{"n_layer": 11, "d_model": 768, "n_head": 8, "n_kv_head": 8, "head_dim": 96, "d_mlp": 2688, "vocab_size": 25177, "activation": "tanh_gelu", "norm": "layernorm", "norm_place": "pre", "norm_eps": 1e-06, "positions": "learned", "qk_norm": false, "attn_scale": 0.102, "bias": "all", "tie_embeddings": true, "parallel_block": false, "init": "normal", "init_std_qkv": 0.0151, "init_std_o": 0.00321, "init_std_up": 0.0151, "init_std_down": 0.00172, "optimizer": "muon_variant", "lr": 0.00581, "lr_mult_o": 2.0, "lr_mult_down": 3.0, "beta1": 0.95, "lr_head": 0.00587, "warmup_steps": 200, "schedule": "wsd", "decay_fraction": 0.944, "decay_shape": "linear", "final_lr_fraction": 0.0, "batch_tokens": 131072, "seq_len": 384, "doc_mask": true, "train_tokens": 1200000000, "steps": 9156, "dataset": "wikipedia_en"}
MLP neurons of a small language model. Each row is named by its layer, matrix (up: input weights; down: output weights) and neuron, and shows model dimensions 464-559. Each number is 128 + 24 x the weight over its row's rms, rounded and kept within 0 to 255. Numbers have three digits each.
After each neuron's rows, "fires on" lists the tokens most often at its 100 highest values on Wikipedia text that the model never trained on. A number after a token or word is its count.

L6.up1027:156151165091101102090126123123126071107156154141136120155165153115089148150193114082078099097137101159158117128130093120188123103135133133146067107140154169113191144171117134134127171135120109099089146163185124167105124097146091148105136125094092124109108130142115129126106090164137160064
L6.down1027:149138119144119186136094081110123105100155132108167081076152087126144112096106112097156141116120148117110086112173139106134151118118138155140133103107115104144105097099129125140107168146126150107144139120123140159090164165151112104097140093156123154113111102110135130113134081173088127116
fires on: " " 25, "3" 19, "9" 8, "8" 7, "1" 7, "0" 7

L6.up2331:143131088106121092150097109128117119090125116133111104133173097135118120146157146132169104151131153099139118111137135144117114096171154094137127145169117138132132125154123167137122115144086093116140139153132130157108133149110121096107115127113154107149167127134096139082147135144125105103
L6.down2331:118138119150136143108161075082129108123152116112138112127158132154117128121142098133185098154120153152112149105131106110152119125152143098174132197127131157090136108124104161153135134112114104097121168096117178123120059119109124126134123131128137129112082127147104121161157122135182134131
fires on: "0" 23, "9" 15, "'" 13, " was" 5, "m" 5

L6.up2156:160133106137116104090148116093113175188098122107171118115122113114199148115149112131110118147157139108123136144154128188142109148146111107095178107124163120128114142095116111144142160145081155135116109083122097158126155129128132143128118138099116116110104129116139128107147064074167108153
L6.down2156:152138129133144134115109094167125139088131088137106102114170147128109148108171112192124099102117138115152111114119132120147147123095145156140107145168146154143123130123120129122122137135151082137148098143078108124121145174113142092120157149173090145130145169125129149147127140172133148135
fires on: " |" 46, " " 9, " for" 8, "|" 4

L6.up2152:144146128174119122118136162121099096135127096155127101130158087129094173141121103112126107132166135126150116146142114128157103103142136130143091087107119104107115082116131095103139075163147129118115139149125116111092132156115142129162124163149138141117131116134094119118130129131119161141
L6.down2152:132115148111161091137155124164132104145103155149130098111144175140146097130109128120072117148168109106103101184150146117112122185092116116159136159147095155102125122122116142089132147060091108116181073157146120160154141102116163131120141139158089163140159121158125138104134101199149139120
fires on: " the" 34, "\n" 17, " The" 16, " |" 5, "2" 4

L6.up346:107134177147112123111118127123131119146135129116129100113143115126155098119129066127165160110137127099135091122057216154154140122108128141109143141158093094126130122140142146163129113140141138142169128119133108108117100171146103071121123169175143141133135133149136119087109135136135105106
L6.down346:082118119125148146146122152125090139117134113108132109147137153157114103153127124125157165131139073166113144113114085118140118111110103139170127142123176130123167135148114167116093125084142128171146126103156148146110118127161163147129129176085150146150132131084103079134087157144097097132
fires on: " |" 42, " " 12, "h" 10

L6.up2255:104112115144102117192136112129117138107121118150115098154141123136109091175129164135125143151122129108091106133112135138147119161148145123129123109113138137145123141131136138141124112116080121137140157128139142111137132137116155111124118134159106106110108103129142122132158127188110091167
L6.down2255:133117140116112083103121124099133127151142128131127095126122123181139144154080137053124113113097127097086128144094140127163113154148127098171104126125103163114139113147104184117143139158125113116166118120122193097150115217096091157101127130117133139115084126122115115138148088124116066171
fires on: " and" 35, " also" 12, " but" 5, "," 4

L6.up975:132162147125089118135119143157137115146133149138131127147149130150163152073125152136133098184094100125159160157092142120128094156113123125111076101135168117104131145133145094124128118122151150144159136113098111169108127108130116141133135150136120111127096146138102107172151102110108091125
L6.down975:069131158134161127120127116117093130124146114148118139129126152151142138158152172098108128133134089129167095140090079130117097154170093135151124120120165130146142121125087149102104170158112129119148161084141162162132129105130122147121136142138099122151152145135147138111109143137121166143
fires on: " " 28, "\n" 27, " the" 11, " these" 5

L6.up2263:138134094106155140100115103135168150120146110124113126140089135134113122160131159140138189112122120155125101113133157124104125168125159108158121135161178152122130094134104136144095125193101128179143131155145120137099138128130134165128101124106136156115152111111092123139131115116107139118
L6.down2263:104189141143107189135122123137132126149141126135166103116115135146134129164136087134137121104162121128126146155120132126124134120134197118118119129116108144137130112137181148115132121120116132152117136080117136165141157119129139143111099161146130138110145148127147138139121167140133159155
fires on: " \"" 47, " (" 22, "-" 22, " " 5

L6.up1074:104086136145134106122142137105114104171133088135138159151165127128167127120104121119149154111106134169171136126128164146102146137135108085107117155121137139148108109136123167109160133106099152135088121149123143133129141130096147137130155147132159151133137146114122111132091165148100114143
L6.down1074:189155150139152115171131103094166146111103176139122074126142116114106111128149112160129078140133165123103104132098115153169111116142124145118177132152117163080078126144121139097123139134184107099124160142129115136131091158136099134137160113142092159127126114160131118122184108154192160093
fires on: "," 27, " that" 7, " for" 7, " this" 6, " to" 5

L6.up174:120140145053153124144133144129135119131141121105119148148110088134105109117098093130155135155139115093127126116141119162143108121122112124114122126171130167154137142086177140146107133126170134120121092171191130112115164097108150088072148121129093165102139143126144144123091148167103142142
L6.down174:132101095130080127115144137124120089157113124124157129112137091119122111134092089123121132165144110094154151116093140100163173158153096131114145117114094099129104155127167136150144113198140071138121105162150161102122126110118098138116104129126084114122097171138150142134098174125164124145
fires on: " C" 59, "9" 20, " It" 4, " it" 4

L6.up1293:145083131124077176121146163131146125102123120145168104171112110110156106113089121121113089101139146100180130167143147169147140094110120103144109136109147111112167102139122142112137139107144090127135103128130130125159099146160156079091116103078114124164147157098091097109149100113157144123
L6.down1293:127166075169122066118156096090119164145134131136120111124154109138112126120096128126126098164132148143146079083157135110093121123123094110145085101136128155114090097156091148126106105138108122126131117091083138097094068141128128144126133112107122114119127108157135156140171140113155116146
fires on: "'" 40, "|" 11, "0" 8, "," 8, " in" 7, "." 6

L6.up9:109146095138094092177134125131101204133129109143142103140109125137154092156113122136139108109105108119096102113101083119150104159167133149116167132135134121101173108135113115118127144108140121128139140131138107148136120123088159102147119093122157123084134133185142108140111118110122111155
L6.down9:099113079161113091104135142116139135139126128117152128132103136117128098078154150119145137155121160091108134109143109083145109122125142105071163187105135147121132145152145155129113121072164125140138161139149125112131149118121142122136084106111149138097123108128104131123137133145087095124
fires on: " |" 31, " (" 21, " " 6, " Albums" 5, " or" 4

L6.up417:145115117099157130093105130129153198135124124141163143151134119122143083163125145123088150114123120112114137139105127090107120133130162147151121176099104123071114119109105153137143133125131170141146078113124136144131123145142142128136126117114105135143148123120158158148122148117150129153
L6.down417:120183083091116138165138133120110130133072127146122148108142134106119120088147109161154144138105169135146149100094084130142117178131092096108143112122138136138114117117128098123104113105126129096088156104126115115110094142085163122124106115086126118134106134158133133133115169116054141131
fires on: " " 27, "0" 19, "1" 9, "3" 6, "2" 6, "\n" 6

L6.up2640:105120147151103143162133184129095128108087078092165141099155131153106095124125131109125075102125180126119111125115153141103134121111159079148117140130109110126118137109094126146096111163128113132097142132159143144159122166141157133135130102124116131120115126131130100131126163163104085098
L6.down2640:167154153107081132140093121122129075155097129136076114095096133146123126111121128110125201133118111179142137128134098132135112107126135130118091139105138127127143123136124094121136103104152062115114113146174142100153124100146132164171156147106123134182123080140133145151198154116143106106
fires on: " The" 23, " its" 13, " his" 10, " the" 9, " and" 7

L6.up1085:116122137106172101133089130175135124122142107138131149109134147077127096130102149108103131109117149201122125147145140141117136135133110122092105102136113117152146108086184139137082088149097084155145107105043113124151145138147115141116151167065127186140135122119107117088117123136149155130
L6.down1085:142133106124188153127139169074149172152120091129170098098131138148156167168164168152125094129087110149051187070148096139133102116126103115143136134119097166109136116112162081091116118107116139095138130077093118070143145155143143100137135129139165129132112121120125161126117144132166087108
fires on: " (" 64, " February" 6, " January" 5, "\n" 4, "–" 4

L6.up1669:150101106152122118148133091094143141110106093120122106135127134100111118164146136104142131117124174139160131134116134135113183107183071100130128110159118135145137144124125083150131107128115182130143122077146135099118142133123124172117113131135098146119094099169119149139111157126145111151
L6.down1669:108159114092139117061147108111136131089154136112136116112130101167112146118119145143126112117165138130080124126162100106127062114138119137149165140117146088123142134128149138124128166162131092123107082138129133111147097144069138105121128140132140126137116124092141096091128130142106134138
fires on: " but" 17, " and" 15, " which" 10, " until" 6, " that" 5

L6.up1289:137159143137101167157132144135124122113088125104129135112121151090104082164088084117126122117164067104107098121128129157178150149117147130123116109095109102132137125077150138156153184085167164100164122123170141120168180101129085143088140141114127109141138128149137104146132100139087132075
L6.down1289:151109105161142117123119075127153110138165132088150093123132070111119120105117122147116096114122122139143136181111144137130128136172103150166157149150107132148134081167110093162118147160123136118147142163144155115148123136121122123134158094145129137076110113093137130132093107097121120095
fires on: " C" 17, "C" 15, "8" 10, " Fig" 10, "9" 8, " Col" 6

L6.up401:106116157103107138170122083166144103113108096119126141183133137116112117093110144151124106186124119118124157109093138112097122150156112102132140115118109067129122117138122096128130128152100116110091167165133112123138146124104106129120105127100173147129122172061157147141118125118186165120
L6.down401:090135142099169091139137139133145125148161132115111134116123101116165097078154136149142104101140132172122137133140112145158115092106135140183136130089102178133084135105141156130085131147189142153133102159169155116132099112176127132128113145115164114128100158123142115125165115122140142161
fires on: " in" 68, "-" 6, "," 5, "in" 4

L6.up2244:128093129092135115169103091166150111145159124163106075190126127165145128154125154144101109097171115120143114140121120143144119111120150117134150132122113140156143111122139109152078112105128122152110146120130145137154091147108128175141104072134148111147114155143150121129143119121169148144
L6.down2244:103203091126119117130139131111132178119101116121159120119150111086102133140114110131179132118127125113115149118120079122132132094126159103103133132135127135127110131145119130140142080081109171164106143095128129143127093107093174151139078124125117107083142139157070124150113120123158126126
fires on: "\n" 62, " " 12, "-" 10, " (" 4

L6.up1708:125156137127100167139151150129107088138131148133135119141142105150163098127088127133122122138116102161119112134121148124178137102108125122151124140111072129118191138153113131188122143116168117127103087148129119110119154097136163109154141147142140128143147101141150122142129151143148174133
L6.down1708:113100165123175078134147154112171146109118144153124153108113113116129162135160118108141140143139113142184154138135116122148140101146155135142148135113141152154126129160117154135117153107172149133188117140104135146138168140100120122108153084127140097151130122209149176156106121123094128131
fires on: " the" 16, " of" 13, "3" 11, "em" 5, " in" 5

L6.up2213:092150123135116141134158133148182104099133131112093137139148115101131094125105165111144111181148098188127124130095117165141129089099144129108132118089122117155105131114144147095174118126145118145120125164131161162127133146114076167089120101125147160107112100148156071119155107128134103129
L6.down2213:090091168120128093126121127114113116130118104094095150136134096145145128144159115133134063119138129108111117097079130123093121178126103123075165145170144161159153126133126106125110150103134166136137139101117084123138133135177177128142123145134146147146095093144116133142152117128150087130
fires on: " |" 81, "|" 8

L6.up1673:153090144075162110156171169129149096125120125126148125147122131111143129083113139144130114109095128114125144165123154078103133156106077126173136164139107125141150135134160122132159120139123116123122142135092118124135124042125101114077121108176093148106140132155192167121159122127175194140
L6.down1673:144149090149180125173123112141115145141126111103160192112128140153152123129151134115160164133114104132134136128117107115161124130117142137124155112121130146133136137047113145128105161126115087122217104115135132113119114162127133137105138144149140120099125114156089129111136160134115185123
fires on: "," 54, " in" 6, " |" 5, " of" 5, ":" 4

L6.up2409:144126122143122141135106099110191120090096133143106178128140151091103092100147097123076121129160139097168123137131185121094116141169113094108122094117118113122163138104130164124116064197132158158097164127123141113110180156115111123098113135143135159129120171120096113143104137075107099075
L6.down2409:152134136112136139159131143138110136101096090120150109150141130101149146081150143174146127184143121117111105109145106122133115159114145083140123214114161145127116085126112117084121127146142125182115133145103119097137143112085124092155118134158123144141103121139112137148165129102170124110
fires on: "–" 29, "4" 11, "7" 8, "6" 8, " (" 8, "1" 7

L6.up520:150126167136098117104124145136055125120088080104114091130136113125111091133141138176095155109143120131137137118129103138112099132113060111130093098138132089090114120142149100098110115130105148148125154154121149163131114159094127111124133121168093148130185124133114086121084105092105106144
L6.down520:106079133110147116109123113151155064140094121141088136161057169130164110154093112108122130113102122153143115151077115145138117133108103134188121158142120130136108081137110147102135111132136116070130136129124112087130110144132107117106172149153104151101144101199117128167126167154123104156
fires on: " |" 25, " The" 25, " the" 8, " as" 4, " Gl" 4

L6.up2553:090121110118132127158121102117126138150125159114112090169140180110101141180130153101165117104121110149103152118131104126145109169118119161109130108122154129149118168130138169131150090143104148138185144141137128149150146143095088149125128121143141117131093137153123114163151123108130130147
L6.down2553:149145112155127086141136115120102124156121155167137151116137098077131069148145162127179120127152161152117164125065112138101115116138136167115161111129121108080104118152143166121108154101159112144133140139101147129151100140139168134154181155157073146154109073150101109126126127141134138131
fires on: "," 42, " that" 13, "." 4, "It" 4

L6.up1319:140135116137168145132146147095129158161167109129128157173117095080148111196152172126097109083088151094148123108159107166162140079137130165129151136133135156157132129113173102156120114113175121103085099113136113111123160138132105143166128157109119114169098166127157129074120100129110116115
L6.down1319:108128150098159146096135190095119127088180137130141104122116165140140131147158143154146125054137126088095143141138161142100149132141133144116114135131100139151170150080118103097145126077124099142078110100085110093158084142135080136121120131147118124123165104111139130127148100077133117137
fires on: "-" 41, " " 15, "'" 9, "–" 8

L6.up108:146134125136116136147181138151159190125102146156128161119132116145107146096143136098147091106146109124107116133122117132110166123121148140056109139119108115137127145253138097130129103133115169146131148122104130127095146087100072127087130122117117140096142134147097153093133130087105160170
L6.down108:118144163119152104104110118126095141094121145143130131170147160142127116140125111144124108104120130135112125131101169120129076128113141152121138162160111145133112139126126108086127095084119135160156104119089081119125113131098149108131112157152152169107119069107130119151100089097108172152
fires on: " a" 67, "|" 5